Part of a small language model's weights: a variant of Muon for these matrices.
MLP neurons of a small language model. Each row is named by its layer, matrix (up: input weights) and neuron, and shows model dimensions 0-191. Each number is 500 + 40 x the weight over its row's rms, rounded and kept within 0 to 999. Numbers have three digits each.
After each neuron's rows, "fires on" lists the tokens most often at its 100 highest values on Wikipedia text that the model never trained on.

L3.up466:470470483522470536506486433531495539398492476511479484464434556543420449445515509521561468492486486458480560530552454578548554450563462538445497510543453513542437496480517507480533494480418548449542474505568527404527523482564477526514584536442491539499522483449431463437507482452485493394569386524512470528482531465540459573491528397534516522560430492498525488513468503547473497489474543563497557482440462543470480527505473492529563529497518521527563550525455457523498457501503530462495559504543486483506508524454484515557539519456496511543469500544555474529526495471463479510
fires on: "20", "19", "o", "00"

L3.up752:524489468501573479503384463472466534451489500482599470521496539513513443535491437484522459580425559492439546545481522526462483496523453473460545476569511526520518515543550442522484542451431553502529474432514512435472543468473502461433488537524493523469504498516507488451487539550498550482454427424513583536526484525551478543544504401490503577502468453501507522466541510525453504516469563522560585552494545504435525521505555519459484481492492502501533486595454528511475565433508485544397524555454528541476530477525475489499577484495463520452522424482515487466505554444486491505
fires on: "1", "b", "p", "w", "c", "n"

L10.up448:513512520562495513449460479367478554482515505518530464611525579451465492506473492489485431476429489464562534506489566437571502414462532520455478502479482487609513491490544493540521501520502498467534544462520520503541495483464534487498550444459501484487496509473499487493548523484512521441439532482506505539409539558450448524492546520526458537472578572519413489539523528474531462513480476555506538492529447527497517569511516522410536506474549530513497519531521423489450495535496466556507522509497505465464446566421551440527561539459471470507581442509455473494475489545532482403
fires on: " on", "ed", " in", " from", "ter"

L2.up437:443437423521569533534442513500523513420574462456495522480475498484461475552475466509485506467450504497502562531495536522512502430522511503437524500505525598522488562481498469534522513473523521405473508517526520461446499439523499475472473551502504460541427511472468467504517409492576529566505465505530475489518459545494457485468476518495528527499576436482553445495578494539448407449502529583563500439445547465503557508481473446459530502464551460519528467499505496524450507497507570512483569516537520476471476543518424549473530582495464448468484419498592497493560536572486558548
fires on: "00", "20", " ("

L6.up698:449443498521553590427426455462429523449514503581531510552531468551438521497499526520546522583482509573473520543472505454491509503502455507517531486511530526478499511426521485539488559507458533498576563508514556455445553522496428518470544522422545483448500516510453478475519490478434456479523513495496503482503475476530497526470385557559494506475448511475519489484507531506495433587529479547473456493441517474569504544556494509452455439548581499476542448507460465501462526516509547541521464478475428524494508519480492503481501447596473587581531494492508530498451392478529457549
fires on: " Mar", "an", "ar", "uc"

L12.up391:529431517584526439454509559423503558512488525546510482589522511513512526524510501492495545488395490498502437506443565451535540559530428479517501544491506488576468557479481496516507540510488545503510465530504570517463400518492487514492513543533558497481542542521472452484518437494503446482542510494461516550391527486481477554488483515463449558540507466506498530441552604471484491480477516595533507546525445480487518489506409465399499437493477454519463498437526538500488476479465470532518459482507534462457492489539516438440498529450475400505478528500459546548522615481528518505
fires on: "n", " re", " of", " in", " on", "er"

L12.up209:466501536476557509510441463510497513571532578513463474528493501460519491523481489527509474561480555581554528496491471461497509571509536543484379556474489516545514424515509510520524494453530516452501484478496497467467520517529542578509503456463526469513529509408464457499508481457530548450456491570519521513556512468482522534414571491469559474497495574511501479477466497527583466485498539455566425496502464575524465488468441488555491505550510541453550506513498533497555461464474480499394395496513422499472488534562490510492478439507490515441410423566558477473548500481549447425
fires on: "or", "he", "s", "el"

L9.up418:518450551513487531533405512493512530480469471515516494482562468492485455539542474450486458434526521556489497536474504421599443451484506541470489458446550511472514547531508495481520448505454526499502521550553540479487566528553482488473490475493482473531499439560488526385521548451441452431437596495548486486492513463479529556410529546555481453523584537502479457519530493492570556526443501520475560541454488492521435517488505513545503497515489524544518508476472524489532484523589538429507512425594453543489471408475518524524502429465492503427606527479514517478442526477501492505
fires on: "ow", "ed", "en", "t", "is"

L12.up183:547469552511483504502575526557423519527464495472448499518489575541458451562544502489525498522541474461489517387502492535562551466506444549498586515532498451533499539456578528476466501459498517574525555464493503449490509499491458491502413516522422538603475552478438573490500455503491457470468482516426515535492466501513509516522508551551519484507576494446506414556494484529471437423441541528492470465523468580475460543592551461495475464480448532505602526492520546456453506441492514490502494455526488508528464498424462440572463495453476466487496510564525507506513489477466468514
fires on: "as", "t", "m", "r", "a"

L11.up26:521500465568524546555533473513553481506515465462578508475515515391555506474491444558485440442469513453514518531474467507489482530472484503521471558426473446513488559505591535503524510548460523512515544439470435543502482498521525509524484473476567474465467457512523536485511478534564474479549474471500521459519514549500437458507498544521543543432522468497463429495427466469508518518584447515540566500441515507447515464476420568544476435547441530483493493497441593485508408455485524492473497530521532577464563580513449478520495409471435589480502497538564517474526446482517547523
fires on: ".", "c", ",", "ip", "\n", " S"

L11.up47:561489473550494567516501465438509506408545443417517513517490477493514509483507467500452501484517543489543517490464516436480535518497508502486554527532496516510520561523472454517534470470466466418402523520493471495502499507490464530414442489537540497554557454505478539486463496477440469472450519548538501426589550551476534504489546465505520474526501512441535510477470486400553479493441542524507562464441559472481448517442476470540513477456505502586507557521534576490429532536467592499479519515601588503568522483566442501596511416538475443532530455482478466513454489500515493508
fires on: "ed", "ar", "b", "th", "en", "l"

L11.up638:535522536499442545512491554464546518507469453530568514495505497524513480490451480467486474467530480442466501539483416517517464446477480447516505443437518471498478518537516518451481514552495495606452495497483526471506493533466467486498508466515483518478470504514532513380518454493449485503463550570446405439468502452547481511442496425511496517571529542482451453500499476515561434534475550495471544541437554464485530529518533497559581510478507531402449530538437558475528482607590434550478493509582465512528503533493533506528551472456507555543590502547501433469503531554523504573
fires on: "s", "at", "p", "ed", "en", "ig"

L9.up90:506510545551491474505535501497502500448545513475445502418511465559493530516527492507530485491481542462532501562484488465510493549452483516576526501554477523469467517536452479477535477473529496417479600468493491488591517453504466591476412489436464542488501540435436496447511517474457453503531504498496490579400458496413503495531590555510496422550510472485547418500511544437534464531487519546535539535508433507399509520536439496488457513488424515488498506476464531516518594488531548544519559475525515455553507527468543440512490539493520476444512511533527415508561599461525500486
fires on: "ag", "is", "as", "en", "a", "r"

L11.up557:591440509598577438553523492470515523512527501469557478501541492520444504586534526524431504509463497513484426510432526450493516454537382469439548487499573503512589503500532500533545480535421513461492480510489547521487438480461524500539468531441506489500498563481507565516516477495490485484581475474521538430505562475449511539488483461447511538406506483533470559544485568551491508549481454512476460534583564498441548497508558511567522486445474523522487473448494512418536445501481503501504495443555531546454472383481497493514506544488466487480490545429447539475483514488492485500
fires on: " in", " of", "or", ":", "er"

L12.up287:475504478592483512477446497518482535460571489507455463453452512580490533517551474557521442533456472509551494426474535498502540509496508485458537465528548523539498504533540505518551428485464433508479556454527542487522485473609544537549497534512449510461525530504555497434461496480461506528567497515492501474491477495476526476519398482375528463557472480493438441524525520493547486516527492547521508457484509522484475529520516520502428434564468454549426477474567493441623539423523497518486451490534529575502559458517434449519544541413472494549477546494488553513556453505530458488
fires on: " w", " \"", ".", "-", " s"

L10.up766:488431453491467499536489484452490547471585540488490513476514473559444555536514628520455484488418508545571483512515554496525583502525466494520491501584454560554458560493572532524493486474400548490450505518474566501514519492455520483477528525537546429424540494477509461523528432586481512565469450507576519543476514526523547541427514553485527562495538501509477484489557517483540518447449559471504533470523501468535463503473494532453504426440499569408489462449478406522514534474520445439515475491497523468459518476526449441466530492505529495496492423437529514546481499484514487476
fires on: "ing", "er", " in", "t", "et"

L9.up157:517464501523550506506509524500526537502538525531533444552505487465494549496511524511443569489497537498453534567449552517411575494406492501479576562506512565441463569511546480515576457480559548521415507532546491458461502531438447455474485498478413505497493461530477448554468474475435510447496485465512479503509463483518466518509524470513540440493509553481460483444519582474448477538564508535529517464436507523403521488518588460568500490508457475498526541491452541440456501564461484553546549476483511422505552476489501523459490470516515443490548503460535504494608509536463415425
fires on: "iv", "v", "k", "s", "y", "ct"

L12.up405:544504452445450543476498546574511506566507504476553551499542490450469464453503466556570527474462515427489500486501467492529504513480499525487511487492553486523599475459578493515520585474529603503504527466475497413569533428474445543444450507465454450500520548393469471523518501486429451484511459491625498439481488552489493486558529548519499441535495516548465450538494528595547480495441529496568504518470481482452520503522490491460560510443489474509519540511505567547471493457546514497532555456470469500532526500466452463530499431472453498501510501535571467495452577421477468477
fires on: "a", "as", " ", "al", "t"

L10.up625:436573457499510543500511551506507519506539530489482503582500498508474492526546460539525477499514523439502468503530509581478470431530553476501514543441478565553513544442499432488466516384558447505541496506523548469593462528543494523446471510505516480576474473428519542565482501540522566514486457520412478460519461511509453458533552492511494483473546519490564497519549483483450458551566551554469481484452517511429499483522442389493481519423515519536513527474547481430460459552545531464447554508449461431482457483512516490538490563493485589556506519456510504457515484448449410492
fires on: "n", "it", "in", "ers", "ge"

L10.up680:495500449578464457425497554466464486479537480490476540516565466531475452553548509507468519561451488497488490474513478472500511529543426480429504487525543538587517519518585464499472470454454487543429458565491604530526502492499471494562503506522413507480508521542480431433500438478522510465559555540496471448524438498493449567525512508483512564514492427514457515541493525523435478478455411533521547561552533480465471565597478470492463486475462453502554541449489526465490535477504475523505503497428550487533498472562589538518493497444489469414510509461488561435496572554520542482
fires on: " in", ":", " of"

L12.up25:482550513489478547497518429456560566474532475524442426535452449541490525519548530464540540503503456455569457463448448526429474478515521555476528581481535482536477437480530552541525507470601508520521487526404493486476587480556536501496498465520552485433570443563471455461481522415509491502518541511555483493505446521398509436453507431490526491483519519470525480504480535475588530484479484555506476545463518494512493481476484505504530535566453492447522474493507508509558439483517498464422490487560496506545560502450511480430444466600570556494442513497527543476463532460538440482
fires on: "is", "or", " the", "s", "es", "ts"

L7.up551:571469496511550520453458432506494578455509507563547422483489552542490439436506585485462508443495522519456497583565524532488565423462460515515516460528547558556483503495486566495514486537523556484525518456568545510470482462454508471536477514496463521509479475422527530497450481459484493508548481502525435450493514519568474503432548569529492504444506496517495519513537523448476468472475416497521452519439470543512495488517592471538495455572518405453521499470534532474588472485485446480514548433461463471580412551450458505477528492559527547529504497544508540521535466466430507442
fires on: "s", "'s", "e", "le", "her", "y"

L3.up150:572486469503528516481501503503503486545562527562451476515496522398528501473495521476458495480383474462465489411460508487417622481488447508553454558471499401508491469493512475494438483434497602517521540486475544509551482447589509573514541495514529524430417455518561471563502461525515507499605496473517568512486499504505498484477470470498541577535472484469484460527491516515503504543520449542471486507439468513468446533504424472530492468454514469453504543549531557480490452520488486520519564525541504443515566550485494531552462548451540457460472538488570464535491516436529509510
fires on: "\n", "ing", "ut", " by", "ip"

L11.up37:553551507519529512470548484508535402457547407510496517487523457518502441489497517477502490513505496457491493525506550458544544462542467534549513489536513507414501395467440511491515538535453492433461488501492497550494470489573497568507525451522436497477507438502455548542540497483485528448508561417512440462515480525474440509532491623517513478557585469473487473428544542495492479496443506469542569536494447486514515510551479504486489538500507532525515571582459453542433458439547518521569515520498499551502522479569509467561536456486476497445471418431455514534534578446475512585
fires on: "e", "b", "en", "el", "an", "od"

L7.up224:561596476582478511464490448454541449466457504493499481466522457489515480481509503445462508501489487518507524546482545451488506500545471454474594499580511496494443549473480451451483519467484485444465557443572562580514533528443477521478491499561528537544502518517514503477500458475415523457498498459496529483448505581416481558496447466544468463468556482516554502503545579523537550490435531472492519562486502505552512459495463557550531443505540480441465584521438539507568533510496472446568518555445494509613519493548507491525490455453484452501470481427493529471507493416409530486
fires on: "ur", "od", "b", "it", "im"

L12.up53:490485493570506498454507517474562525524426480451508490512538460547515523565525502495565518515485438480568451547500526452574544491465495433497483570536462497511477531482561455446558459502474443525434604450520502475508477535553522492505439516479493508439512549438518446474468445493539477547599383499507498542467493507534450478520471502483503499491474447468508534521533504581419496538487513481464552505509560477509537547576492461500545455496592440508423579474505497520525458484491446499567449550462506509497448420515517471492549492524547474528497515433410486517545460480543547461
fires on: ".", "|", " |", ":", "-"

L3.up636:472464411556582585541456546486477475480576468527479451463489521476529480491503490521462473517494525461552520478537448516451476434540529490515464577467537584491561459541467429523490441473427481479507510483503516386433421502519450486486490524508480500501499510462495487413475478507509552475492452523520508523531445544535476569529491532478530550513513487457538485540494468492431460479510554568560520483433533506457467516435519507507480483519464488565517521505484518528426447542519526477444619516476476516477535486504564530478552544522462520560492531482597524512525582468452587443
fires on: "20", "n", "in", "p", "19", "00"

L2.up490:444558523550496528471442548491438449440460509575457509453532414513522485486442514574511498492463523506522504578501471539498517509513505529479542552527480516511507549442513482546448543439495488470483537493502492529435562458564546528497487544460468435525555522462542521449481434464504566505477410520551544526564571485500450502473418449562518452526538418514516522483434443429442523462465524511524597472537526487523645516474507511481539540477485499585508494475462534509525475520474461465498550568457525455519501435488535511505480537512464477550479469480472490552439519524518537498
fires on: "al", "w", "igh", "v", "in", "ep"